From a checkpoint of a small transformer trained on Wikipedia: width 256, biases on query, key and value.
MLP neurons of a small language model. Each row is named by its layer, matrix (up: input weights; down: output weights) and neuron, and shows model dimensions 112-239. Each number is 50 + 15 x the weight over its row's rms, rounded and kept within 0 to 99.
Before each neuron's rows, "fires in" lists the words (lower case) most often at its 100 highest values on Wikipedia text that the model never trained on.

fires in: "that", "because", "if", "when", "though", "although"
L2.up75:30 72 54 20 51 24 39 54 49 75 36 70 70 69 59 55 31 39 49 29 71 39 73 37 71 63 41 60 55 40 46 70 37 54 37 65 43 34 57 85 53 73 44 30 44 40 33 36 45 39 56 32 39 32 62 49 68 26 64 51 47 29 67 48 56 44 82 62 28 40 41 69 34 74 60 78 32 49 38 60 39 56 43 50 58 48 54 37 46 34 47 26 48 49 55 59 30 39 55 78 50 59 67 58 31 51 64 74 53 45 26 57 15 55 54 47 39 36 58 54 62 36 51 72 49 46 36 64
L2.down75:39 36 43 40 26 54 53 43 57 43 56 47 80 57 75 30 28 67 59 23 51 57 83 43 48 56 38 33 71 21 55 55 61 63 40 65 43 62 18 56 56 60 47 52 67 41 22 33 38 61 57 69 50 62 43 34 50 59 40 51 52 29 26 66 54 63 66 31 39 47 16 59 70 50 49 56 71 56 37 81 42 59 34 67 55 37 50 64 25 48 46 59 40 66 54 61 42 60 36 62 51 58 60 58 85 65 25 56 70 50 42 49 28 58 53 51 46 57 60 64 37 38 55 51 46 59 44 53

fires in: "and", "like"
L2.up193:56 52 56 57 62 69 68 54 26 52 42 73 50 38 69 15 29 46 35 64 25 28 52 42 32 40 62 41 49 49 71 40 52 45 57 27 45 80 57 56 43 60 46 50 37 41 34 35 67 59 50 38 34 52 24 32 38 44 65 29 46 19 30 73 60 50 37 53 53 56 54 24 59 52 60 59 28 69 34 56 43 42 31 34 27 53 63 49 63 22 27 39 75 57 55 57 88 30 42 59 51 53 45 90 62 38 45 51 28 43 52 47 59 48 43 50 56 41 61 55 68 54 54 51 58 70 71 75
L2.down193:38 43 65 47 54 61 45 33 66 85 38 42 38 43 47 24 46 51 64 62 31 38 51 53 66 32 49 42 78 55 27 58 39 62 42 51 43 68 47 60 37 80 56 68 43 51 50 36 44 30 31 34 47 47 58 36 54 41 88 31 49 72 80 57 71 40 44 40 33 67 47 09 57 35 47 20 38 59 57 70 36 49 40 51 45 44 66 70 36 61 33 26 50 48 52 76 40 63 39 53 45 51 51 70 63 30 49 62 43 86 84 47 33 46 41 57 48 49 64 21 48 34 64 40 58 57 58 42

fires in: "on", "take", "took", "takes", "go", "gets"
L8.up939:56 50 69 33 61 42 36 30 50 46 49 41 30 60 67 58 59 39 60 48 41 53 50 59 58 59 38 34 56 60 53 51 36 62 64 29 64 79 21 47 32 30 49 48 39 24 73 52 38 52 55 72 40 63 58 63 28 37 92 84 54 66 92 30 51 55 52 53 47 69 57 48 45 38 28 51 48 46 72 38 67 54 41 49 42 19 30 80 38 41 61 59 50 43 36 45 60 42 47 52 47 26 64 57 49 74 69 43 51 51 60 48 82 37 69 59 70 51 45 67 33 19 74 32 57 50 47 45
L8.down939:25 61 57 34 55 43 39 47 61 36 33 52 29 46 43 51 55 35 34 83 63 40 59 46 41 39 50 27 57 77 24 56 65 76 73 55 58 52 56 28 31 47 47 40 36 48 62 27 69 46 32 60 72 48 55 33 59 38 39 27 53 49 64 37 48 51 44 67 41 47 59 85 43 50 67 53 60 76 51 58 25 79 58 71 30 30 56 53 25 44 31 34 54 38 42 53 54 67 26 31 59 57 46 51 87 85 47 31 75 62 64 61 76 48 51 35 61 61 29 77 48 21 32 14 37 71 46 39

fires in: "no", "of", "with", "brothers", "for"
L3.up147:61 72 21 54 36 56 34 36 37 58 50 60 50 43 39 43 32 66 60 46 49 42 42 54 44 53 39 43 48 34 28 37 49 40 59 39 44 44 47 58 44 43 38 46 45 19 65 60 47 49 46 28 67 64 53 68 53 67 58 69 32 74 42 35 77 75 58 62 51 80 79 70 61 55 60 77 24 79 55 40 42 52 47 27 39 39 59 52 30 58 30 51 54 66 75 28 51 35 30 46 68 41 41 68 61 36 42 57 45 40 72 26 37 64 72 88 35 52 43 47 44 27 62 48 50 38 31 33
L3.down147:66 82 48 59 44 47 44 53 75 56 51 42 17 41 70 34 45 24 63 54 55 51 54 64 71 29 39 59 67 46 45 34 44 76 54 67 63 74 61 55 76 41 37 64 57 39 71 50 55 49 53 64 65 23 35 53 48 62 35 54 44 71 26 26 42 23 52 42 29 56 51 78 52 26 48 38 26 47 57 71 53 41 20 35 62 71 43 71 58 39 33 67 59 44 58 46 31 60 78 23 14 24 59 51 53 52 34 48 47 55 35 34 41 74 69 20 50 77 74 43 72 28 52 42 48 51 50 39

fires in: "and", "of", "zach"
L3.up276:57 31 38 68 51 40 63 33 88 40 56 77 52 65 57 43 33 58 39 45 30 34 56 23 66 63 52 24 36 40 51 45 49 50 74 34 71 72 43 56 32 58 50 49 63 19 46 49 64 17 33 27 48 42 64 41 65 63 60 37 43 30 42 22 65 72 76 15 48 49 25 62 63 65 66 56 20 79 42 77 28 33 37 44 18 46 65 61 41 45 38 47 38 45 46 52 70 53 53 38 21 34 43 61 59 55 55 51 13 66 39 67 67 63 55 50 10 22 50 54 32 41 70 33 51 44 73 54
L3.down276:69 18 64 19 58 34 42 17 44 59 73 42 47 40 44 48 66 49 52 44 30 70 75 69 51 55 52 70 63 58 26 37 45 42 77 44 62 50 54 50 32 52 32 52 36 74 40 47 34 62 59 55 22 58 78 44 41 72 66 42 64 45 44 32 73 55 59 36 48 40 43 38 47 59 39 28 23 16 44 56 41 21 47 63 49 50 57 54 59 62 93 36 56 68 43 54 19 68 64 47 11 38 66 55 75 39 55 61 23 89 57 50 48 49 79 44 49 66 31 30 58 44 44 55 56 42 52 55

fires in: "a"
L10.up9:53 45 32 29 45 59 48 66 30 44 45 52 22 68 67 33 59 29 54 54 64 42 47 75 55 21 71 20 62 48 37 80 55 18 40 49 49 64 67 63 61 23 43 69 57 40 56 67 41 68 49 38 74 75 33 59 39 40 57 44 48 72 38 60 60 35 40 38 46 30 37 28 55 37 53 62 96 45 47 37 61 55 50 31 35 38 72 45 38 35 38 40 61 50 50 48 63 38 38 49 53 37 61 58 37 58 81 69 37 35 37 51 50 60 43 46 31 65 73 74 44 34 44 35 81 36 54 54
L10.down9:49 15 32 19 47 52 60 71 43 31 38 63 71 31 29 66 50 76 47 37 41 59 79 38 57 48 81 23 69 46 31 79 75 53 52 22 58 52 58 30 62 16 57 71 69 42 71 50 30 63 79 27 50 73 71 72 40 52 43 44 30 33 52 35 50 54 60 57 50 52 65 62 61 45 38 41 65 48 32 42 54 57 50 68 42 41 48 61 41 52 43 34 65 36 43 32 55 42 55 67 38 72 65 44 52 84 37 57 67 46 49 58 48 52 73 51 29 65 64 56 67 45 55 46 68 42 25 33

fires in: "of", "at", "as", "was"
L3.up105:60 32 58 48 60 54 24 28 51 44 32 26 70 61 56 50 80 57 51 55 49 53 51 42 52 73 51 40 65 31 65 71 45 47 39 58 46 39 60 31 33 47 65 52 29 58 96 49 53 59 66 57 46 54 62 50 44 73 52 58 39 46 29 46 44 52 67 62 45 54 31 20 60 87 32 66 62 40 70 54 46 55 53 21 74 48 38 66 61 79 32 36 59 52 40 47 57 32 34 54 40 58 59 95 65 32 48 37 38 45 46 43 44 85 33 75 63 68 57 58 81 43 37 25 50 29 79 65
L3.down105:34 53 73 63 25 35 67 59 50 50 72 59 36 30 52 68 53 48 53 46 50 57 56 61 55 34 28 41 42 43 55 33 43 58 62 36 66 42 41 67 47 58 26 70 33 53 33 38 54 32 42 55 31 32 58 59 47 35 73 62 59 34 65 18 37 67 46 53 69 66 90 52 63 28 61 43 43 46 41 49 47 77 28 56 36 57 76 18 41 32 63 68 54 53 57 68 35 63 39 46 56 57 56 38 51 57 30 44 59 68 32 64 74 22 61 36 66 30 42 64 61 50 37 77 47 78 44 34

fires in: "after", "during", "following", "at", "until", "before"
L2.up830:31 65 38 38 59 60 38 29 62 27 60 59 51 34 52 41 54 49 70 43 31 55 27 59 46 59 49 82 43 51 62 68 53 63 54 44 40 49 36 34 41 42 26 58 21 61 52 54 69 56 53 42 47 23 44 33 49 66 18 27 68 62 52 42 57 67 50 45 13 35 53 26 69 30 63 58 44 67 37 15 46 27 27 41 51 54 79 59 24 50 47 30 61 36 54 44 40 47 34 40 62 49 48 58 49 48 55 74 43 39 60 39 52 41 43 54 43 53 41 62 63 45 17 35 67 53 70 69
L2.down830:30 26 82 44 40 58 56 34 65 26 49 35 62 57 43 50 55 83 41 58 31 53 21 32 38 29 61 49 18 44 38 53 50 56 41 34 57 41 47 65 83 59 61 44 54 27 75 77 42 36 44 40 36 58 42 64 24 61 73 21 34 65 65 59 44 28 60 17 57 65 23 28 76 44 20 39 38 63 24 54 52 17 46 37 67 58 65 56 51 54 39 62 39 39 65 56 64 57 43 88 87 48 59 51 38 60 27 50 46 66 64 27 38 54 69 35 32 60 56 57 45 34 61 67 78 77 53 60

fires in: "is", "has", "county", "area", "as"
L6.up34:21 62 53 43 63 47 55 40 37 59 35 23 33 41 57 43 45 42 45 15 46 60 42 49 25 61 51 38 47 44 24 82 49 46 57 28 50 67 25 63 66 51 36 43 38 57 54 54 35 57 79 27 71 63 13 42 55 75 35 67 62 44 42 32 73 74 42 69 34 41 65 48 31 46 82 21 39 18 41 63 67 70 72 64 49 62 83 52 62 59 61 65 83 61 41 38 57 66 21 54 62 36 48 34 47 46 60 47 41 41 38 44 59 52 32 40 49 52 62 75 87 55 46 47 47 39 52 43
L6.down34:57 69 65 68 65 59 60 57 55 27 52 35 56 64 64 52 74 43 29 57 56 66 42 59 50 57 41 57 38 26 37 49 42 52 35 22 65 56 44 55 48 39 35 38 57 57 16 51 52 43 30 31 46 53 37 67 30 17 55 59 54 44 48 84 36 64 30 41 54 87 52 63 41 64 70 49 24 58 69 17 49 39 40 68 55 55 29 14 31 21 59 44 42 55 66 74 51 30 68 39 53 63 38 65 50 61 50 38 43 38 23 64 56 79 78 62 63 54 22 65 58 52 46 61 67 47 54 22

fires in: "a"
L9.up567:15 51 72 25 60 88 45 65 49 63 36 46 61 42 49 77 45 36 53 40 47 58 58 56 67 56 47 45 26 45 24 51 46 43 25 35 53 41 46 52 61 38 42 63 60 47 60 64 38 21 41 67 38 74 54 53 43 49 45 28 24 74 28 56 46 59 59 41 72 14 41 28 82 41 67 35 56 46 77 73 62 51 45 36 80 52 69 59 56 31 63 62 62 55 66 61 42 19 65 44 62 45 39 33 53 44 53 65 56 47 39 36 69 13 75 77 85 61 64 38 35 42 34 59 79 20 73 33
L9.down567:45 64 37 38 47 30 74 59 61 23 46 65 59 36 51 55 68 64 52 64 56 49 75 38 44 47 77 12 55 48 52 80 61 35 16 45 69 48 54 53 60 31 58 51 54 63 35 59 54 49 67 55 34 58 81 69 52 51 40 10 35 36 65 45 55 33 52 62 50 36 68 51 51 56 56 51 61 55 22 24 65 55 39 49 49 40 67 49 30 44 57 34 63 69 58 38 51 47 38 49 41 47 48 70 54 52 33 34 57 43 42 81 53 34 59 61 45 57 45 44 15 32 54 34 52 60 53 61

fires in: "and", "in"
L8.up757:33 65 36 53 53 49 75 53 49 41 75 64 36 85 47 45 05 42 45 47 59 35 32 44 43 43 42 54 39 46 34 72 21 60 45 41 49 31 32 52 58 62 42 70 51 79 32 49 51 35 35 42 64 61 51 52 19 72 40 44 46 67 30 58 49 47 45 22 39 35 43 61 52 53 51 58 46 55 54 43 54 74 99 37 28 57 33 14 22 48 68 45 45 35 23 78 29 57 49 54 80 44 31 50 83 35 75 28 44 66 65 53 19 42 49 31 22 31 65 25 49 55 68 72 63 26 55 74
L8.down757:45 29 53 52 56 55 39 24 44 42 40 62 53 57 55 46 77 29 58 64 48 47 50 35 27 42 41 33 77 22 55 50 41 58 69 33 39 63 50 31 45 23 85 54 36 42 51 63 20 30 54 57 65 19 71 45 46 61 49 68 61 54 42 56 68 35 70 34 38 60 28 49 66 50 40 46 62 43 43 73 36 30 47 68 42 42 59 68 52 63 65 47 76 45 45 31 42 45 72 55 31 78 52 66 45 65 20 73 46 44 50 35 70 54 74 42 83 55 45 80 49 28 75 39 58 61 49 44

fires in: "had", "was", "has", "would", "mclaughlin", "racing"
L3.up138:46 83 67 48 41 45 62 37 43 56 31 66 46 80 53 39 40 73 66 62 41 53 18 61 58 47 75 59 53 63 35 35 52 58 63 74 42 52 50 68 50 45 72 57 63 59 43 68 55 69 35 33 69 20 49 64 51 57 50 53 35 35 54 77 52 38 74 54 48 64 39 16 38 46 31 26 56 47 40 80 38 68 44 38 25 48 40 21 50 18 43 62 60 62 53 59 44 51 13 42 22 22 56 27 65 60 64 56 54 68 45 25 38 71 64 37 54 61 48 62 46 39 77 27 61 26 42 59
L3.down138:39 67 21 62 52 75 50 62 49 30 31 85 37 40 40 55 78 28 14 57 67 52 57 65 37 66 52 48 44 32 54 49 51 54 45 80 67 55 60 31 40 48 52 58 32 47 72 38 53 42 22 58 40 57 51 34 65 43 49 59 09 36 30 53 98 43 30 54 42 60 90 73 45 58 47 60 52 59 60 65 56 47 68 80 80 34 55 44 71 60 42 76 37 45 58 52 47 21 53 56 34 66 53 33 66 48 16 53 38 51 39 43 54 41 42 59 55 24 38 40 54 41 45 44 41 60 42 38

fires in: "he", "she", "t", "they", "s", "it"
L3.up594:44 48 66 66 29 57 18 19 57 55 64 36 35 45 46 64 49 37 71 32 46 39 84 54 65 45 34 63 41 36 64 63 73 69 40 74 52 61 08 62 28 57 47 46 50 40 07 24 26 24 55 40 57 46 35 65 43 48 66 66 39 29 57 34 31 39 66 54 27 69 78 56 55 72 72 33 58 37 15 58 41 66 55 44 40 68 48 58 43 21 39 48 47 33 51 46 46 38 70 80 63 48 37 28 44 65 47 54 27 53 47 58 17 40 46 48 68 49 41 13 55 64 34 50 24 62 32 71
L3.down594:52 35 43 36 40 53 42 73 46 59 52 67 64 49 36 68 34 41 65 44 41 36 63 17 45 50 30 63 48 75 60 42 38 60 42 72 44 57 32 76 36 50 60 58 50 58 24 70 73 44 59 67 58 38 30 38 36 56 52 44 45 44 47 34 72 35 38 32 45 54 71 50 34 54 50 54 67 56 28 57 51 31 66 53 48 16 58 66 59 35 46 42 76 38 40 48 41 33 46 64 42 33 24 52 31 39 57 33 61 72 45 76 60 79 52 58 31 45 63 71 55 52 56 45 47 99 56 56

fires in: "in", "the", "on"
L6.up393:39 86 15 60 19 51 47 53 43 21 41 46 40 68 48 33 68 66 64 53 64 29 43 52 45 38 56 38 29 37 48 53 49 65 71 43 70 40 44 62 61 64 63 77 51 63 51 87 70 60 55 39 30 56 65 42 44 21 85 60 37 57 53 54 45 47 48 41 33 52 43 24 40 54 58 24 23 72 80 37 51 31 45 52 53 44 58 43 35 26 39 41 56 60 62 59 89 43 37 35 51 42 40 64 34 29 55 44 84 36 71 59 56 62 37 22 34 48 47 47 37 54 67 43 58 33 43 57
L6.down393:28 52 78 73 20 18 61 61 34 32 50 38 45 60 52 79 36 26 30 58 74 66 50 44 38 43 52 58 94 38 44 39 56 73 50 60 69 56 64 71 25 32 55 25 75 59 56 38 49 52 21 58 47 57 56 86 73 63 54 71 36 37 56 56 60 65 80 32 53 61 25 57 58 32 46 38 50 44 40 60 15 52 64 48 82 84 47 40 47 53 19 40 48 51 65 34 53 49 47 46 47 75 40 35 45 56 44 54 55 42 67 35 73 64 49 59 53 38 39 56 54 59 65 48 52 56 34 46

fires in: "have", "were", "are", "would", "had", "did"
L2.up922:54 37 71 39 81 22 77 54 49 48 50 38 30 64 67 33 56 45 61 46 54 44 57 53 60 63 18 54 30 73 49 48 31 62 58 44 59 46 33 46 28 24 69 54 67 67 42 77 46 50 62 44 60 48 54 61 36 69 45 67 33 32 50 83 59 39 52 71 48 66 22 62 50 73 44 45 55 41 49 44 62 65 24 24 37 33 52 38 73 48 82 55 44 50 50 46 46 61 59 41 37 33 40 42 60 52 52 40 27 53 67 44 48 60 58 39 41 27 40 43 17 54 59 22 55 35 75 55
L2.down922:60 54 33 11 28 55 36 28 63 42 43 61 21 33 36 41 60 64 43 47 62 81 51 63 61 59 69 58 36 62 52 47 42 43 71 29 56 65 52 42 41 30 53 66 31 29 59 50 68 75 26 49 75 41 33 63 57 50 42 56 27 72 35 58 53 71 39 48 41 45 65 59 58 49 64 57 51 43 24 64 52 53 53 49 68 54 35 42 33 44 36 64 56 35 29 58 36 30 45 56 67 39 40 41 67 49 26 51 60 85 39 50 41 42 37 69 54 38 43 60 45 38 58 36 34 74 37 69

fires in: "she", "they", "their", "has", "it", "since"
L6.up969:49 47 43 57 67 32 33 62 42 32 30 18 42 20 68 92 71 45 54 51 58 84 30 32 49 60 41 31 40 28 33 54 42 60 75 14 58 53 18 47 53 53 38 61 60 64 73 51 45 25 54 41 58 64 59 37 42 56 66 63 63 39 44 41 25 74 22 42 68 50 69 36 37 62 65 36 36 55 44 44 51 59 64 34 39 51 36 47 53 52 47 77 33 60 34 56 54 21 65 57 62 38 56 56 66 40 70 61 28 42 29 54 34 62 61 50 49 54 52 59 49 53 47 15 60 60 78 45
L6.down969:39 59 44 44 39 72 73 59 32 65 38 62 69 53 36 48 21 62 54 60 53 42 39 64 32 44 49 40 49 35 56 44 71 76 54 68 53 47 58 48 66 60 74 60 75 29 18 70 59 51 59 46 64 44 63 39 69 52 44 17 50 58 74 42 75 32 18 55 59 67 69 73 54 44 59 42 42 51 22 30 62 25 51 49 36 69 62 43 40 37 38 37 41 54 71 58 38 45 40 63 50 83 57 70 46 48 62 40 39 23 40 47 34 61 34 48 43 69 49 61 62 34 41 63 65 68 53 58

fires in: "is", "became", "as", "also"
L8.up463:51 47 55 45 67 66 58 30 43 35 34 42 25 72 34 55 34 36 58 30 45 38 55 53 46 49 62 52 47 65 31 60 42 81 64 62 29 34 54 47 21 71 40 62 59 63 60 30 65 60 60 46 43 38 41 66 50 67 37 73 43 54 38 57 64 33 57 49 46 53 72 31 41 34 39 39 47 36 59 60 32 59 66 59 71 37 34 45 23 63 35 64 44 61 78 48 71 46 65 85 48 35 49 40 69 26 54 24 59 42 63 56 47 80 53 75 72 32 25 42 54 62 42 65 50 52 37 18
L8.down463:37 44 57 69 43 29 44 37 37 32 73 44 52 08 47 49 46 72 40 54 33 47 41 50 56 19 37 46 40 48 64 32 51 83 26 51 61 53 44 66 38 34 49 30 49 60 40 48 43 39 42 30 37 50 54 50 41 37 57 85 56 51 78 39 59 49 28 45 68 62 34 68 42 65 26 52 13 34 44 52 46 41 51 46 57 67 78 62 58 34 56 63 60 43 58 38 47 50 36 48 52 80 71 28 22 58 71 42 54 43 33 68 51 51 43 59 37 37 49 66 63 26 50 50 57 48 57 76

fires in: "two", "a", "the", "five", "four"
L9.up600:31 63 60 30 63 67 42 58 36 52 58 15 24 27 50 35 30 27 32 69 57 39 39 32 62 47 50 63 51 24 60 58 48 37 50 46 52 41 77 55 44 56 59 47 23 35 51 89 23 68 56 36 66 69 48 40 49 28 47 70 41 53 57 37 57 62 62 36 54 61 53 58 41 56 62 37 44 51 51 52 32 27 49 51 47 65 39 84 57 29 58 60 68 44 18 57 64 27 66 37 25 73 22 57 77 55 46 16 31 24 65 59 76 25 75 49 45 25 47 56 55 51 54 45 65 40 58 38
L9.down600:58 67 27 30 73 44 46 32 30 59 63 46 78 66 41 50 73 60 39 47 55 47 56 87 45 54 54 42 46 53 56 50 55 58 35 72 52 27 52 26 47 37 82 53 56 71 78 46 47 46 66 42 54 60 45 90 63 56 51 06 53 66 29 25 29 38 37 51 74 41 42 25 76 46 38 58 34 46 67 61 49 44 50 63 52 71 35 38 48 58 23 44 48 63 30 42 38 50 58 46 61 99 59 68 53 56 34 62 57 59 34 25 43 40 72 65 61 42 34 52 55 64 55 77 46 54 40 55

fires in: "in", "on"
L9.up670:53 74 47 47 31 51 33 52 40 27 42 63 53 33 44 50 61 48 41 19 42 53 20 80 47 49 31 73 63 63 45 54 48 69 50 41 70 51 67 36 72 57 44 30 31 63 30 65 61 71 65 50 83 54 34 39 53 56 55 50 44 39 23 68 47 26 30 52 57 46 27 23 23 34 47 22 58 49 56 36 53 43 68 56 63 35 57 58 57 67 41 57 43 59 66 70 52 64 49 52 48 42 67 54 53 36 68 50 85 44 61 46 68 37 67 50 70 15 57 16 33 39 72 23 46 58 25 59
L9.down670:40 70 52 47 68 49 63 63 44 52 56 64 52 40 67 54 31 71 17 20 39 67 62 23 46 55 59 41 64 52 54 54 57 59 37 43 41 65 73 57 59 20 44 53 58 63 51 50 61 43 23 61 72 53 38 17 46 48 49 57 11 41 73 35 59 54 99 59 14 63 68 66 27 56 46 60 19 54 45 53 44 81 67 59 38 30 49 43 36 65 24 42 36 32 47 71 34 72 42 24 54 57 39 52 27 64 52 54 51 73 56 35 67 47 43 61 65 33 45 62 95 66 48 31 37 26 69 47

fires in: "the", "of", "a", "in"
L6.up753:38 32 73 86 65 71 46 40 54 33 36 50 44 22 57 47 60 35 62 70 53 38 66 66 53 43 24 61 43 38 27 41 62 57 29 56 84 45 48 50 56 32 37 50 44 18 80 37 68 43 53 67 47 71 17 66 36 50 64 49 58 50 55 53 69 24 59 60 48 51 36 77 50 20 65 71 66 49 74 45 44 33 58 56 54 60 52 35 63 44 48 59 66 49 46 60 61 54 30 36 54 86 49 51 54 39 56 38 13 43 56 46 38 40 67 43 40 17 39 67 71 51 50 29 56 69 26 43
L6.down753:33 49 52 25 42 54 72 56 53 57 71 65 53 35 26 48 47 38 46 05 33 74 40 56 64 49 78 28 63 58 54 51 45 51 37 56 48 64 51 49 42 64 33 71 56 50 29 56 34 55 42 39 59 50 73 71 78 67 40 48 30 56 34 20 12 65 52 50 37 61 61 32 46 53 60 21 28 75 34 56 66 54 56 56 44 52 39 56 48 48 60 48 58 42 70 42 58 93 69 66 52 45 42 55 50 50 74 63 81 62 41 17 46 50 31 45 67 66 60 22 35 54 45 60 41 53 74 41

fires in: "at", "to", "in", "often", "from"
L2.up155:51 47 52 67 25 44 52 36 53 43 53 29 50 46 64 50 71 41 67 65 40 49 43 80 40 65 39 57 59 64 60 33 68 59 52 18 30 62 50 69 61 36 58 29 33 63 63 48 54 64 45 32 52 80 25 54 36 59 48 72 33 46 51 67 77 63 20 47 62 36 57 31 53 64 36 76 65 31 60 46 39 52 67 59 61 58 75 55 47 69 43 61 36 44 69 49 56 42 33 33 45 50 45 56 50 32 51 76 39 29 80 41 38 50 28 50 78 46 57 81 39 46 55 45 38 56 41 61
L2.down155:59 46 85 49 25 52 56 44 58 53 63 54 35 67 25 47 45 60 43 30 61 39 38 24 49 30 63 36 57 83 71 67 31 56 59 46 65 57 33 42 59 70 66 68 64 32 48 42 63 71 18 33 35 34 58 52 29 41 38 58 43 65 36 73 26 43 33 65 44 64 52 74 76 50 97 30 43 66 66 39 49 26 26 47 57 60 48 44 66 17 54 37 64 40 55 56 61 61 46 33 45 63 68 37 38 65 30 42 68 48 20 46 49 74 79 46 47 63 61 38 80 53 88 49 58 53 52 45

fires in: "at"
L9.up899:51 27 50 53 35 48 46 54 55 54 31 53 50 48 75 76 72 50 67 71 14 51 40 17 41 38 37 71 48 60 58 58 38 43 63 33 47 49 66 51 64 50 34 22 58 62 72 48 63 36 61 71 52 33 48 58 42 66 65 56 44 58 65 32 66 50 56 53 45 42 52 44 67 46 59 32 29 54 21 31 46 63 40 46 38 46 18 25 68 49 48 44 61 14 60 18 44 42 47 67 55 68 65 71 55 32 85 47 57 52 48 30 60 48 43 43 71 79 63 45 42 46 69 46 59 62 71 50
L9.down899:56 31 12 61 30 42 57 62 49 44 39 50 61 59 71 55 47 55 49 58 54 64 48 36 54 55 46 27 70 49 35 13 68 60 60 46 50 16 64 52 54 50 52 43 48 60 68 51 50 54 45 63 63 43 46 56 42 67 34 44 44 38 77 53 45 40 85 62 29 68 49 23 50 20 53 39 19 67 64 16 41 66 53 42 34 24 59 58 60 48 47 66 54 67 53 31 55 64 55 51 34 43 53 44 50 48 67 52 38 49 65 35 44 74 51 47 64 72 28 68 90 24 56 48 60 55 80 21

fires in: "a", "to"
L8.up124:53 54 37 25 53 56 40 43 77 69 27 46 48 34 60 44 45 37 47 52 49 75 55 33 72 59 52 12 50 44 64 62 31 59 43 61 41 58 57 44 41 58 34 51 53 44 60 55 70 43 23 61 40 56 48 63 08 47 46 57 38 53 71 47 67 52 51 39 42 42 25 44 63 77 28 43 71 58 31 62 87 48 60 25 82 67 75 60 43 26 55 93 84 47 28 57 37 35 34 67 68 39 49 45 70 35 56 40 31 51 51 36 50 66 35 69 48 54 44 43 27 62 36 33 82 32 61 38
L8.down124:56 39 58 46 40 42 59 71 52 28 83 45 51 50 13 56 54 79 37 75 60 50 43 56 34 35 50 39 68 61 40 66 45 42 61 39 47 17 75 47 70 41 75 53 45 49 75 40 29 30 71 20 78 47 63 56 41 30 62 46 21 62 42 44 47 39 51 49 55 63 52 62 46 40 56 52 43 40 50 33 44 57 68 80 30 50 48 35 49 41 59 36 56 31 48 45 53 45 84 26 48 95 28 44 00 87 46 53 57 33 54 29 74 26 55 52 75 68 56 71 64 39 72 25 77 64 58 66

fires in: "after", "during", "following", "warped", "when", "the"
L2.up191:43 50 43 59 49 53 43 72 26 56 18 30 58 50 51 53 33 63 52 22 56 11 46 58 29 56 61 77 35 58 44 42 16 54 40 48 59 58 56 61 43 34 31 39 67 37 44 61 71 58 38 48 49 43 40 37 50 08 34 50 56 55 68 43 43 35 53 33 65 36 54 45 81 34 69 10 35 53 77 69 67 62 24 38 34 40 36 53 37 52 69 68 84 50 34 75 53 42 33 41 62 57 44 62 38 42 52 84 26 37 79 45 52 51 18 37 65 47 66 68 92 52 38 63 53 60 51 27
L2.down191:15 48 64 63 70 46 53 56 61 50 51 47 63 41 49 42 95 47 55 49 23 59 61 39 49 30 23 24 50 65 50 57 48 52 61 32 58 46 40 59 58 60 30 45 32 35 42 39 64 59 52 31 57 40 66 27 45 40 40 38 67 53 36 46 42 41 63 64 52 42 33 54 33 57 39 35 62 54 23 63 25 41 30 58 40 44 51 46 59 61 56 41 50 70 63 40 69 76 29 64 32 73 54 73 60 76 74 64 56 54 50 65 13 93 71 50 56 37 62 45 26 51 74 69 58 69 55 42

fires in: "was", "had", "were", "is", "would"
L8.up931:50 56 88 28 61 44 41 32 49 50 73 41 26 48 77 57 46 61 32 24 37 68 28 35 38 38 28 29 40 96 24 77 58 68 50 46 27 48 51 51 67 61 56 55 56 53 56 64 65 66 48 50 62 43 68 47 58 40 45 29 18 34 60 61 55 38 38 52 56 54 44 53 31 50 46 75 63 80 36 41 47 81 73 56 58 63 38 64 60 60 65 82 74 51 35 53 40 72 29 66 51 60 49 59 34 43 50 41 54 44 54 57 58 55 25 67 60 58 53 27 68 76 53 33 51 42 63 52
L8.down931:39 41 35 46 33 65 45 43 31 34 59 72 50 68 55 60 63 19 54 50 83 49 65 70 52 63 56 44 77 53 54 71 38 68 52 41 77 30 32 45 59 15 59 72 68 84 17 31 27 55 42 58 55 52 60 65 58 28 56 64 75 38 57 67 43 32 46 37 65 57 48 57 52 73 70 14 51 33 68 78 64 18 59 26 51 37 39 58 38 21 62 17 52 52 45 52 65 45 73 48 54 89 31 34 54 66 27 43 36 47 64 23 43 70 70 47 43 47 48 51 76 31 54 61 67 57 24 58